config.toml
hidden_size = 704
head_dim = 64
vocab_size = 8192
norm_place = "pre"
parallel_block = false
init_std_up = 0.0275
weight_decay = 0.46
lr_head = 0.00513
warmup_steps = 403
batch_tokens = 131072
max_seq_len = 1024
doc_mask = true
max_steps = 6872
MLP neurons of a small language model. Each row is named by its layer, matrix (up: input weights) and neuron, and shows model dimensions 533-628. Each number is 500 + 50 x the weight over its row's rms, rounded and kept within 0 to 999. Numbers have three digits each.
After each neuron's rows is what it responds to, as a language model described it from the Wikipedia text at the highest values.

L2.up2287:572536497552498569503538407449575413480477475519491550537529490427410552480574487494484481507493512456431506477522536429474441586531568493388502540479459446519493475564516532522541567487524408521475436459568439478424532485548528453449399435438476462508564502464558469549467527551541507517
Words about time, birth or life stage such as born, lifetime, longtime, generation and period, plus hyphens and dashes inside compounds and number ranges.

L5.up709:532530554492439439552548591505547541403453640515468563437482460440438573454462562515508558623575535478314543549460518499436520447455531467515450474487468512485512503589512482424532411479504460564496464616599561558544557403444541618447552540507476491469505489496440550523446488460547476566
Fires on dashes in markdown table header separator rows (|---|---|), mostly the third dash of the second column, e.g. election results tables; weakly on words after "a".

L2.up2732:449552469497487494545516460468492579479507449516462494505456548529542434562507558500583458482526513516401499545495519542502446480569536439435469530508472518515569519511538508584460556483497525447460426533577530505448518499514450585567515530393498535449609493479491502527505471424528452483
Head nouns or word pieces that complete a highly expected phrase in encyclopedic text, like rotary engine, general election, geosynchronous orbit, source code.

L5.up1363:555445477451459573538535544476529515482530497550528511486532466554591526516432536422538430475534452563389487507464548505523466494514530448503541423502534541581455493556452565574488463554438485540557541588503480536528455503484466562566437406449394403484599516472569525495444573540502581444
Mostly a word's first or middle piece (or in oratorio, orange; r in birch), or generic nouns after a/the (place, way); also who/which, slashes.

L5.up1436:402494459536600547607494601419516513399504538611515525505618542501490510512630632518495520543526419475497403459470476481451473502479494478420519480492564380529526494543472538529567459456517509473549501491527526563541479500565451536452544581593530547456472554407487628526494529487496537526
Final words of sentence-opening time or transition phrases (in addition, later, at that time, as of 2019), plus inner word pieces like c in inscription and incumbent.

L2.up2292:517488446430600455506508398537538491505527524450480458536541505626435515514424417504522512470546494516469472502573549572468506439465492510533485516491536513544530484506531436476456490515512482487456531545493510493403476560491418474363473552478534471565526517499543478528529389562564453506
Nouns for careers, contracts and contests in biographical, sports and election text, such as contract, professional, election, career, League, plus coordinate degree signs.

L5.up682:516470467516526503517484495543481411487508494536376504386568616521446453528509406535513531543544488433479551450514603487464484523544535565523547560485460429457501545519389437491522527501510488379515429478630467481525601512434465491479594443564475539509373512511551594497507534496469486502
Function words in the opening defining sentence of Wikipedia stubs that lead into a place or team: "is a town in", "plays for", "Born in Winsford,".

L2.up175:514503522428558399549521548507448438484382474485441658514468500489405493506443445487570486527447551669491477501497526574499578500480517485529584462490591460539491437508457551433537476580541436503513585525559471441589491569443429536395667476463493541518452511472568499604505475480475563390
Capitalised Romance articles or particles opening a name (La, Le, du, del, El), often mid-name, plus pipe cell separators after ")" in tables.

L3.up2587:563491476554409550564574421532451473469558522553502474528581499460476501531480559574518528581556509596432494496443490500434435554572572481470569351445527451498530508553481521509578496545549384503453551442527469524463448462521535550464542459500452599418556547553563517600425458423499501522
Hyphens and en dashes joining parts of compounds or score ranges, such as in-law, non-partisan, mid-1890s, 5–7, plus stray prefix pieces like un.

L2.up2276:480498466445493438574473516556489524440453557499452526434480487509466457436419489434611537477525471505436557576460550431481522480458442481441453541563446469490543539480500505531436417468500613491486521497506497545564474468527502470441481497536520463437506429599465568598534561445504582392
Nouns for real estate and places, most often land, also property, location, residence, facility, in ownership or sale contexts; weaker on slashes and word fragments in tables.

L5.up165:463463464437487442580487507456465532574503487507544523530517537478473471500480432468522519452510444441536492610524514457456556523475459481619535543479500460477442525543436475532530466515467482416455578539543488441523564473557426516547446454509516481506505449440456404442479427398443517446
Later subword pieces of the first word of a paragraph, usually a name opening an article or section, such as Davi-d, Bonne-r, Tiz-iano.

L2.up524:477393554462584467566568548504511476485516507531497531529557583503470545421507534515399458533542403505491535601601448503488479527496462379430484411576520479466501463542521552523523549454517387495483518474532448431502507497500524565483457476460513448489474478370485453514448468532385472483
First token or word piece of the noun or number right after in, to, for, with, such as in operation, for 46 years, with unions, and inhaler.

L3.up1067:542507537494547587553483553571467510482545509499547440520603500504424515447514527499410553579538439450544536434488601523549496539441522446515559435470453376560500514585386629599472539487504431505486493410462495426514486425420517520491501545510456530371518590534429484554411520427433452553
The opening piece of a split word, mostly "la"/"La", as in labour, laneway, lair, Last, Lafayette; weaker on other name and word fragments.

L3.up467:494491487350555530420534507429509467472509563491554515440570525515528522521501483401508593535515547564447522525494457548465541505429489495532426446489576441516519493493512538629476516496558506503506585501451541519478450398530475522483493513500449491401567579374523534528497447487524539523
Mainly the first piece of a word split into several tokens (mis-chievous, un-raf-ted, radi-calism, uns-olved), plus slashes and punctuation in infobox stats, tables and coordinates (Apps / (Gls)).

L5.up1861:474504430467420486463500396437472554454482468507486576484445480530489423494440421363557467480489573473512455518514555525530484483547550550525650574509514461551549498469468363522477541532436520439570428507574580540601449552477427487521514408502590634443490555448540508518472353524489404471
Tokens inside infobox lists and tables: digits and decimal points in measurements or years in parentheses (4.5 m, (2022-2023)), and row-starting pipes.

L2.up2803:530414539528479527558476502585531517472487540489513573480533486479579531478514428567522423583474533519459446557519514535530439539499541424412411572532413560555564460494461595411487472404544444501521465508527490490526445462548494481528421568560506507412532538514567485431476486448510485369
Fires on the first piece of a word or set phrase whose next piece is predictable, in varied text: Formula, Tele(metry), ° (C), ce(meteries).

L2.up847:502526570453478520646474494531519506484432370538562429395481490539503483579576455523532544568530468506498464486563547506554592510455521530545448476548457535520481526485496531507462492424464454504454572508455467552406539492508473486544515494495468506514478475574511595523553471489440542517
Final subword pieces of names, units and ordinals, or closing brackets, just before a delimiter in tables and lists (MHz, Mb, 25th).

L5.up1095:547547483568462478457490447562463506489540484494577453511519551503502583482583488512470572538520527408362473524442563464505530462556507532467509435498438471506546488545565424498519473544475422450549484460594532513490456373533512509487552576501462526346505491453531564533451372488565473516
Second pieces of words or phrases after number or ordinal words, such as 11-room, one of, first time, with fragments like inn-er and ten-sions.

L5.up662:534475494545416547517542531539459457508515529408519549532475580497481461420487546486446519458452509459503444515474541614557522473531495551552590470544509424462516471532486606491537553584429482553531530528560490431522546476475480482517514461499505438483514473373510459498563458481444466487
Nouns naming a dated event or occasion (election, debut, nominee, interview, final, design), month names before dates, plus table pipes and heading equals signs.

L2.up636:594456514502563479476492422513513555376535474557537482491494496531481529540561538612448545539570518498482491519359490531532615471391529549524443461438431403541480515470462501588544463407520350514518592456535462508466511477519445547516520491552498553377508506512588507571447445488455546434
Unit abbreviations and final digits right after a number, mostly in parenthesized conversions, infoboxes and sports score tables, such as kHz, sq mi, kg, ft, 6–1, 3–1.

L2.up270:479515491509566458507522462458529512445522510431516501531543551488501498477423416439533443475548503455506484547542497546538552546474615522517541527526478575477565474389508575458417551491497453477512490460552494434446569452464428580515437544478589511617510532431503592538472527558528488478
Middle or final subword pieces inside a split word, mostly proper names opening a line or table cell, e.g. Sø-nder-gaard, Bul-gar-ian, Han-over, Merc-ury.

L3.up2675:486475478461537541454497513518454521556428483540482458487492518541497538516461501514480560440511405451417548585505557430463533404486497395576443471578473558414454380554477507625405454455434497562442493577489560533563469545463562511541472590471426553508523464493465501520441488412502516466
Fires on a/an right after "is/was" in Wikipedia opening definitions (is an American, was a Spanish), plus "group of" and list/table separators.

L3.up347:575531512551573504516464504493516521495472436583568505478505566583537491486498476468515548457517420536504495514497533493500541542535491582528514538451585505467515531533586493442514550570398501485468564524538530442522503492409442447534572541442584492481603545519529594492536453509537504542
Fires on determiners and possessives (the, 's, its, her) and ordinal endings that begin a noun phrase naming a role, rank or count, e.g. was the founder, team's 30th season.

L2.up1848:534495533447438387521461491535537464447444515510526512452503526524414435507483400572511528510453501517510528506571598550624536589496516527510458552463464423469477369458564490465559575514516542430428489529513549346479524454471475495479651573560551489528513428547479519519456529532558417507
The article the and the word right after it (first, main, only, most, Great), plus the possessive s after an apostrophe, as in Christie's.

L3.up2599:441436480509474524421557459525582420475530547503535511555482393492496587581491367461461509505433524455507532493445443442503444512531486517539503472491509505539469470561532364464506477463502564538499536545523485582456605381498531522452537511510409495522487447463498508540467454505656564521
Head nouns of contests, leagues and events, mostly in sports and election text, such as League, Tournament, Tour, Festival, election, plus score numbers after "scored".

L3.up1514:522584497450568464595460506554535513580535469414520473534457467501476524585447550489472521531494501519445473513480470471371464440465500528500382512508435488542516472574512520480461532545501445392447534602549478481491436466464522488475525461431520511428488522486489467495512471531456525453
Nouns and word pieces after a determiner or number, often just before a plural or other suffix, such as Senator(s), fighter(s), strip(es), ins in shins; also plain head nouns like color, land, children.

L3.up2589:553465512465530359588422391404529455516430482426527518450462507481523512431492495450483501508529498447466500497499504424490524479522562389576534533487542486481512435454516551518538521487368494549519564527593442571483500474558441460492541466478475502522658528482584526556450456627492552511
Pipe and line-break tokens in markdown table header and separator rows, such as |---|---| or the newline after a header row, plus repeated column labels like Apps.

L3.up1644:453459542496482399526491485355503537554491499499483499526508484506406542566413446537502508571471511449505508517510393525539531542509508459476496564550422414476520583483495519591412561517531514470453468470564578412545562551472477489545561526554516532551538541346519498514461418550565550391
Final subword pieces that complete a word split into several tokens, mostly in table cells and names, such as Tob-ago, Swim-ming, Aberystwy-th.

L2.up281:614480482544439453531531421433494503512485433513495465531469570457376531425483487493533507546536484498507480469522528433490566499496565526508482481461498552625476465504499591538505411437399528472494473539591485487515497449504528576496626545483488476455526552472466498511465434464501446492
Fires on wiki markup (table pipes, list dashes, newlines after == headings ==) and on first pieces of split words, like vo(wels), elect(rified), em(broidered).

L3.up580:531456518471531496587573449404444459378566515523578529511632530540575419464589582485510637507536502549576470448479526507472499570497485579467482440488556513614450474466487525514549506601447587534495570442468520581526505447460450510537569469511478494441574596531538524419411585545502499409
Closing parentheses and the last token inside short parentheticals, mostly in infobox fields, tables and lists, e.g. Population (2023), Position(s), (born 1975).

L5.up177:579540457480537493514555479492521399512442421515539519450485485407380532488493500513548500454463522489473501500550511520532506466579517545537439541445461536545451491505538565447511572509496465437494470504521464450512455552498479601483531560454494513455504510521449545506484465501519497470
Fires on the possessive "s" after an apostrophe (company's, region's, FDR's), plus "the" and adjectives opening a noun phrase such as original, former, remaining.

L2.up2148:524458580472482471461566514493496453527505471492491454468434493480465470568383524514485578509562485501356604493516539449492476415531449553497511519505564502441508487527491458508466550560469486461450493527613470422565562519441495510490512541538506507583429485556538613572560425414512465507
The a or an after is, was or became in opening definition sentences (was a Croatian writer), plus header and cell tokens in wiki tables (Year, Notes, Votes).

L3.up617:456377585518463452533571574512472534477605475503504454537476515466533430470443513415496546569498402515357460547552506587483388592490500396465485557555433538478423506417543571603509532456477411465385522566491502513504510523524484498504505445478480453524520530411538557514493513460464428513
Highly predictable next words or word pieces that complete fixed phrases, often after in/to/of: "went to school", "in prison", "with-dr-ew", "at-mo-sphere".

L5.up1073:548503518472442417547486551556504433507496520504520493531539536540413523516533486602557541501543495629518481468510588501431507433520479392532523462454475466568486436499445474470435522454397526556493543458514503562482451484565478492396468448557508509551474515515450415501472474605641540509
Delimiters and number fragments inside tables, stats, formulas and transcriptions, such as table pipes, closing parentheses or braces, slashes, and decimal or year digits like .22'2' or 36.'91'.

L5.up540:498538551504586524518521491528520473505552485498497461492438518519548496496368510444556549541495432524475540487469491508572604459524566422588531474517560398452547440587410577514530504503471486482451619510499487457545520515526458510492542501458445404572575517520606529529429462438570531479
Articles such as a, the, La and Le right after as, was, like or be (as a result, was a shared experience) and opening French or translated titles (Le clone, A step).

L5.up2686:422401548505504545525415532559504452445463458534436518523638554643532396437432496496472455488471577459521532486526572492550463512544469582461521522512426509589515485499495379558629429437476486502492474496498494475465507471461455545545518402619453513451539503347526482515522433481517523420
Abstract nouns and word-final pieces naming administrative, operational or technical functions in institutional names and roles, such as Operations, enforcement, development, Control, officer.

L3.up2717:599497517466603516420437508457518530491520551499529477444453484468495423558537620514531502475598448513461523452429520474465619412441614542552504480443490375509536457546481454608501459524478539541452512527458552462617477475521497503517572510512486581423506488533553541465488500554505482486
Unit symbols, suffixes and brackets right after a numeral, as in 11.7 m, 1174 feet, 810 kHz, 91.54°E, or 1,000 (US$12).